{"vocab_size": 8192, "norm_place": "pre", "norm_eps": 1e-06, "init": "normal", "init_std_up": 0.0277, "init_std_down": 0.0, "weight_decay": 0.2, "train_tokens": 332900000}
MLP neurons of a small language model. Each row is named by its layer, matrix (gate and up: input weights) and neuron, and shows model dimensions 224-319. Each number is 128 + 32 x the weight over its row's rms, rounded and kept within 0 to 255. A neuron's up and down rows have the sign that makes its largest values positive.
After each neuron's rows, "fires after" lists the tokens most often just before its 100 highest values on Wikipedia text that the model never trained on.

L4.gate608 [143 152 157 147 160  66 148 111  99 177  48 118 136 138 165 105  80 113 158 122  48 161 113 123 120  92 145 129 132  84 128  94 169 155 125 118 110 140 149  97 119 166 118  97 131 113 118 102  87 162 141 109 164 145 168 145  81 120 129 136  94  84 110 141 128 123 116 114  86 155 110 115  99 122 130 163  95  65 105 130 112  83 171 124  74 123 101 144 129  96 117 125 179 128  79 136]
L4.up608 [130 138  94 100 118 132 208  82 100  49 179 153 107 107  73 117 184 126  94 100 176 145 145 111 159 170 120  90 152 102  78 135  76  66 153 130 129 150 134 167 124  84  89 144 134  98  52 179 154 126  83 154 133 127 144 122 115 148 120  89 174 132  70 214 107 131 157 128 151 147 117  83 119 143  61  96  98 108 184 151 148 126 119 179 121 111 109  93 148 146  95 158 186 106 159 101]
fires after: "–", "-", "1", "2"

L2.gate887 [114 116  86 106 134 130 143  72  95 110 139 148 152  79 151  73 157 192 116 108 160 111  78 170 150 197 133 125 106 148 161 169 134 136 148 102 113  89 127  91  55 124 135 139 121  90 177 116  80 139 166 139 131 129 161  72 139 151 113 128 135 129 121 154  88 123 163 153  99 157 116  97 145  90  50  89 181 179  74 130  80 195  72 227 108 177 127 115 127  93 175 127 129 134 122 119]
L2.up887 [ 86 121 109 113 149  88 175 109 167 135 101 182 160 113 122 166 194 168  41 117 100 113 121 156  98  91 162 119 118  51  69 114  79  90 175 148 130 149 158  92 118 126 111  96 130 126 142  98 128 103 130 158 158 133  99 140  78 126 137  66  71 155  64 189  70 169 152 178 148 139 172 124 151  78 124 127 192 111 112 157 125  83 157 155  97 128 103 147 138 101 153 143 143 125 133 151]
fires after: "\n\n", "\n", "===", "/", "-"

L6.gate436 [154 195 151 146 101 119 127 148 150  93 150  78 116 105 123 158 130 129 214 145 102 118  89 134 131 164 149 128  88 164 105 120 133 124 142 127 120 178 104 115 126 117 110 114 121 121  81  56 112  95 150 145  64 170  84  78 159 141  63  75  85 152 140 143 151  92 172 119  80 183 138  85 174 124 180 127 157 179 117 160 102 157 171 161 136 146 129 135 113  94 107 171 109 122  96  89]
L6.up436 [159 150 100 158 110  97  97 119  91  85 126 154 117 136 104 109 112 122  73 104 141  96  50 106 143 150 162 187 140 165 184  90 115 134  69 134 149 100 132 142  62 137  63 141 136 120 135 123 133  74  89 162 125 105 128 123 144 154 102 129 116 128 165 167 146 154 191 144 101 107 123  92 147 112 152  79 120 124 153 107 137 119  91 178 115 141 121  85  53 140 118 159 110  87 125 135]
fires after: ".", ",", " $", "1", " "

L6.gate927 [155 115 133 135 172 117 130 135 124 134 129  80 173 164 157 110 181 129 149 106  73 155  89 157 126 104  95 158 131 150  76 131  51 143 134 126  26 112 134 143 135 141 149  90 130 132 131  90  98 108 133 114 135  94 133 156 150 210 135 113 140 123 131 111 188 171 153 124 135 111 185 139 128  83 120 126 104 139 156 160 158 175 130 162 161 134 202 130 115 106 179 108 178 161 112 144]
L6.up927 [200 134 138 114  95 106  92 123 178 158 153  71 120 117 138 179 158 115 104 137 137 160 115 106  90 147 143 111 169 147 173 150 147  99 104 125 156 155 212 163 141 127 109 105 100 133  84 153 164 120 101 179 115  88 115 172 117 169  92  96 137  95 118  93 189  93 170  74 120  81 164 123 121 128 181 137 180 171 160 151  97 191 197 137 102 106 127  58 124  69  98 193  99  79 156 132]
fires after: "1", "2"

L2.gate704 [101 119 139 185 223  88 124 159 126  89 135 113 162 104 146 118 134  86 111  62  83  88 138 144  86 108 157 145 102 150 175 120 101 130  74 149 177 122 105 135  85 178 202 153 108 105 106 128 134 158 109  75  92 132 130 112 169 187 112 165 135  99 110 146  93  99  45 140 122 101  92  80 168 127 144 100 132  68 148 165 122  97 110 133 156 119 153  67  96  99 107 107 141 133  93 108]
L2.up704 [ 99  63  94 142 133 158 144  81 116 150 156 161 140 123 204 100 127 166 135 147 121 173 139 127 106 120 163 115 138 203 114  96 143 169  99  92 103 116 165 188 150  74  58 172 142 163 153 141 143 125 112 168 139 119 139 183 206 141 115  76 126  82  91 141 141 125 177 114 116 117  68  99 103 108 114 118 178 113 200 120 167 174 151 148 115 110 118 148 134 151 136 127 141 171 120 122]
fires after: " \"", "\n\n", " $", " sw", " ", " '"

L2.gate710 [184 115 105  81 116  81 155 188 133 126 165 167 172  99 164 156 124  88 159  72 132 178 105 157 137 184 124 153 126 165 139 111 164 134 148 111 173  70 144 102 124 126  97 105 142 134 122 139  82 115 129 122  92 187 185 120 118 124 202 135  94 135  90 107 135  85 140 137 136 175 124 131 161 110 141 133 109 206 125 129 137 196 129 156 174 103 153 172 123 117 144 120 142 144 113 168]
L2.up710 [133 138 139 119 115 173 129 147 215 141 165  99 161 135 157 208 149 116 164 100  99 177 116 148 178 127  75  64  94 143 156 138 130 163 155  93 155 135 148 129 112 149 124 132 170 142 157  80 119 120 103 148 146 142 111 163 131 208 148 132  77 151 112 168 111  98 153  67 159 129 110 158 153 108  87 140  60 195 119  87 151 142 203 123 146  41 126 115 125 149  64 157 121 136 132 143]
fires after: "1", " in", " | .", ",", "At", " under the"

L2.gate321 [ 89 149 162 100 156  66 114 166 112 134 110  87 206 134 139 151 167 124 116 145 120 117 129 171 165 196  50 121 130 150  91 158 169 148 117 174 141 146 129 101 155 139 140 186  70  89 148 181 163 139 137 192 113 134 155 132 120 114 133 102  58 189 141 111  49  88 157 162  99 149 120  73 134  98 152  74 145  98 165  93 127 140 130 122 128 144 193 134 115  95 136 119 148 148 116 103]
L2.up321 [184 131 117  80 126 152  97 154 118  87 178 129  86 177  73 105 111 113 112 102 152 157 114  98 114 122 153 118  84  96 168 136 178  50 126  99 140 107 147 132 170 160 144 102  78 129 125 160 149  99  58 168 102 127 124 136  49 150 102 113 113 109  85 127 124 178 119 167 153 130 144 104 116 152 123 158  96 153 167 123 118 170 137 134  75  98 102 138 156  67 125  99 128  90 164 102]
fires after: " C", " c", "- G", " g", " McG"

L2.gate539 [ 91 193 105  82 168 147 144 157 117 121 163 109 135 108 129 168 163  95 133 104 141  89 140 175 103 141  73 161 118 119 174 114 120 160 144  92 111 181  56 103 109 157 126 158 125  82 156 128 123  96 142 115 102 140 161 134  71  60  96 109 113 115  73 139 119  82 142 136  79 184  92 112 142 142  45 103  59 172 109 165 112 151 116 103 135 129 137 124 135 100 131 115 122  81 118 155]
L2.up539 [128 135 114  97 149 154 121 212 148  86 132  75 175 142  84 127  98 117  68  94  68  82  76 135 143 141 128 171 114 137 138 107 126 149 131  97 134 105 110  89 131 166  48 111 100 166 155  87 147 109  90 129 115 115 171 113 112 137  96 133 121 138 141 201 140 162 121 164 159 116  75 124 107 100 116 128 131  94  58  98  96  41 105 161  66 130  93 146 113 145 119 114 114 126 177 103]
fires after: "\n", " (", "\n\n", " \"", "|", " –"

L5.gate227 [126 144 182  57 103 137  75 141  87 132 142 148  98 178 179 203 122 171 137 137 135 123 122 166 104 130  71 122 148 122 147 156 125 106 122 125 156 133 116 105 142 125 146 137 119 148  62  83 113 165 110 143 118 127 107  72 152 144 124 151 106 107 164 119 129 128 131 106 245 160 139 159 154 133 158 104  98  77 128 158 113 110 100 155 178 152 142 142  86 129 118 105 148 131 171 125]
L5.up227 [ 90  84 118  88 173 135  86 166  82 103 116 180 149  82 121 112 115 132 162 134 143 130 163 121 118 161 131 131 158  96 150 158 140 168 157  75  72 123 119 156 130  86  66 161  67  63 167 131 107 155  80 110  96 174 157 108 128 155 144 133  96 170 107 184  95 166 210 162  95  92 123 125  77 155 141  94 108 126 107 150 184 131 143 147  93 144 119  77 115  93  92  96 124 135  71 134]
fires after: "\n", ".", "\n\n", "|", "B", "1"

L6.gate258 [114 138  24 127 111 145 111 126 132 141 157 110 173 103 154 169 121 131  88 131  97 135 137 152 140  84 106 119 110 134 109  88 123 141 152  99  84 121  91 129  97 168 116 129 145 159 125  89 179  43 128  97 110  99  86 112  91 121 138  88 147  87  71  80 138 110 159 161 139  66 161 118 177 109  90  65 167 126 138 135 143  87  78 157 110 182 112 132  96  96 117 135 148 172 118 111]
L6.up258 [110 118  84 103 129 121  92 157 132 183 134 138 156 126  99 145 160 175  78 175 131 128 122 110 137  96 117 160 162  97 111 100 164  50 135  91 122 132 169 157 158 122 139 135 117 120 154 114 107  77 177 158 140 165 154 155 143 159 151 118 140 164 153 140 155 112 142  80 199 131 133 140 145 147 122  95 152 167 141  94 164  94  93 134 142 170 145 133 119  93 132 108 154  77 103 159]
fires after: "1", "2", " O", " o", " L"

L6.gate150 [163 125 115 181 186  80 139 135 109 192  94  91 149 170 161 156  83  94 154 111  60 154 131 174 124  82 174 173  69 118 147  72  72  92 168 154 125  48 131 201 126 172 132  85 145  98 125  96 185 101 166 126 189 140  78 196 109  97 133 105  91 131 168 101 171 130 103  99 130 111 154 110 168 153 180  93 149 139 185 161 163 107 120 125  60 123 132 103 179 117 144  82 152 102 171 181]
L6.up150 [126 161 106 122 122 100  79  77  81 137 115 110 163 115 159 129  84 138  99 174 147 192 170 128 119  80  96 204 162 181 155 151 110  99 161  99 167 149 127 119 143 177 136 125 175 118  79 148  61 103 187 110 143 150  72  67 140  98 109 188 144 111 185  85 134 147 131 138 104 183 146 112 111 151 184 131 131 116 168 142 132 114 127  70 111 101 191 110 153 122 140 157 137 116 153 181]
fires after: "1", "2", " and ", " had"

L2.gate17 [105 111 156 106 121 144  80 128 125 147  97 206 167 139 175 165 143 161 109 107 116 131  90 123 103 132 117 129 188 145 121 242 116 104 112 111 106 147 137 149  95 118 139 153 110 119 130  84  76 142 157 133 175 159  85 114  94 118  63  81 112 131 124 109  58 103 104 153  86  91 118 147 130 118 112 123 110  91 120  81  99 170 125 104 146 183 166 141 171 106  81 103  91 104 108 110]
L2.up17 [131  69  83 109 142 181 159 113 152 204 130 144 121 146 137 130  68 136  56 147 121 146 151 135 120  78 109 162  76 148 121 150 102  99 168  72 100 141 110 117 104 141 157  96 156  52 178 120  99 120 118  99 111 172 151 103  90 126  83 140  80  91 134 106 136  38 110  91 112  72 131 129 159 119 107  92 136 157  96 112 160 127 144 140 145  61 128  88 118 104 154 113 132 126  76 116]
fires after: "\n\n", "\n", "u", " P", "/"

L6.gate1063 [163  84 120 149 169 171 138  85 111 163 135  96 127 125 126  84 151 117 126 101 156 164 155 125  74  52  68 113 158 151 116  88 110 166 151  94 168 104  41 160  94 133  82 104 140 126 146 159 141  73 133  95 163 130 160 180 166 137 176 102 139 108 187  91 161 120 129 141  86 118 156 103 153 176 185 125  70 108 141  81 104  99 137 102 138  79 155 141 111  92 140 159 147  96 140 161]
L6.up1063 [162  89 149 123 102 125 118 142 121 138 111 134 146 132 174 127 116 135  87 170 149 176 165  74 146 144 164  89 162  37  98 134 115  82 131 185  97  92  90 149  85 146 136 137  99 150  78 147 106 165 134 157  83 117 145  55 114 139 112 101 139 166 143 107 193 116 136 147 113 154 169 109  71 135 138 107  69 108 181 124 163 122 113 163 130 138 148 102 107  74 137 104 140 174 104 166]
fires after: "1", ", ", "2", " (born ", " ("

L5.gate503 [113 120 124 143 127  75 121 166 146 139 105 156 111 103 154 190 153  93  88 167 103 110 158 148  96 185 156 156 126 144 158 142  89 157 124 124 190 183 111 193 142 115 175 109 158 119 137  54 155 127 114 173 151 172 125 131 169 141 141 126 114 141  99 106 141 114 108 187 130  84 139 143 144 150 228 162 125  96 166  77 126 160 159  92 183 169 180 124  51 123 104 126 113  91 161 132]
L5.up503 [143 163 127 108 173 158  91 161 145 163 108 126 179 101 161 110  82 106 130 111 132 122 151 111  98 100 129  60 116 115 170  78  94 160 144 113  65 108 121 168  93 100 142 140 150 155 157 121 101 144 150 135 122 151 132 129 132  91 126 173  73 142  84 156 119 180 110 130 127 114  87 125 126 136 178 167 130 103 127 103 201 107 108 127 137  86 143 115 107 181 175 125 151 154  79 127]
fires after: " \"", " (", "\n", "\n\n", "| "

L2.gate1166 [145 105 143 147 183 107 130 132  78 131 151  90 166  93  68 142 179 177 144 103  96 112 107 120 141 131 100 116 175 110  89  64 111 213 132 159  93 123 176  91 126 120 154  76 111 124  77 110 128 108 113 171  98 180  85 119 147  94 118 109 117 154 117  79  97 110 100 109 147  94  79  89 131 140 121 152 186 104 121 158 108 186 181 148  65 124  83 133 112  59 138 150 129  85 147 165]
L2.up1166 [142  91 157 168  44 119 150  88  73  85 136 125 101 186 135 128 128 177  83 128  87 127 101 125 157 143 147 129 144 115 166 126  95 155 123  96 101 164  96 124 183  88  96 150 155 153 115 102 162 160 108 139  86 120  51  90 108 170 167 155 136 140 120 128  71 104  80 203 145 109 113  74 139 102 142 162 133 144 108 178 167 123 131 141  96 129 119 160 204 153  84  72 107 129 154 110]
fires after: "2", "6", "1", "7", "8", "3"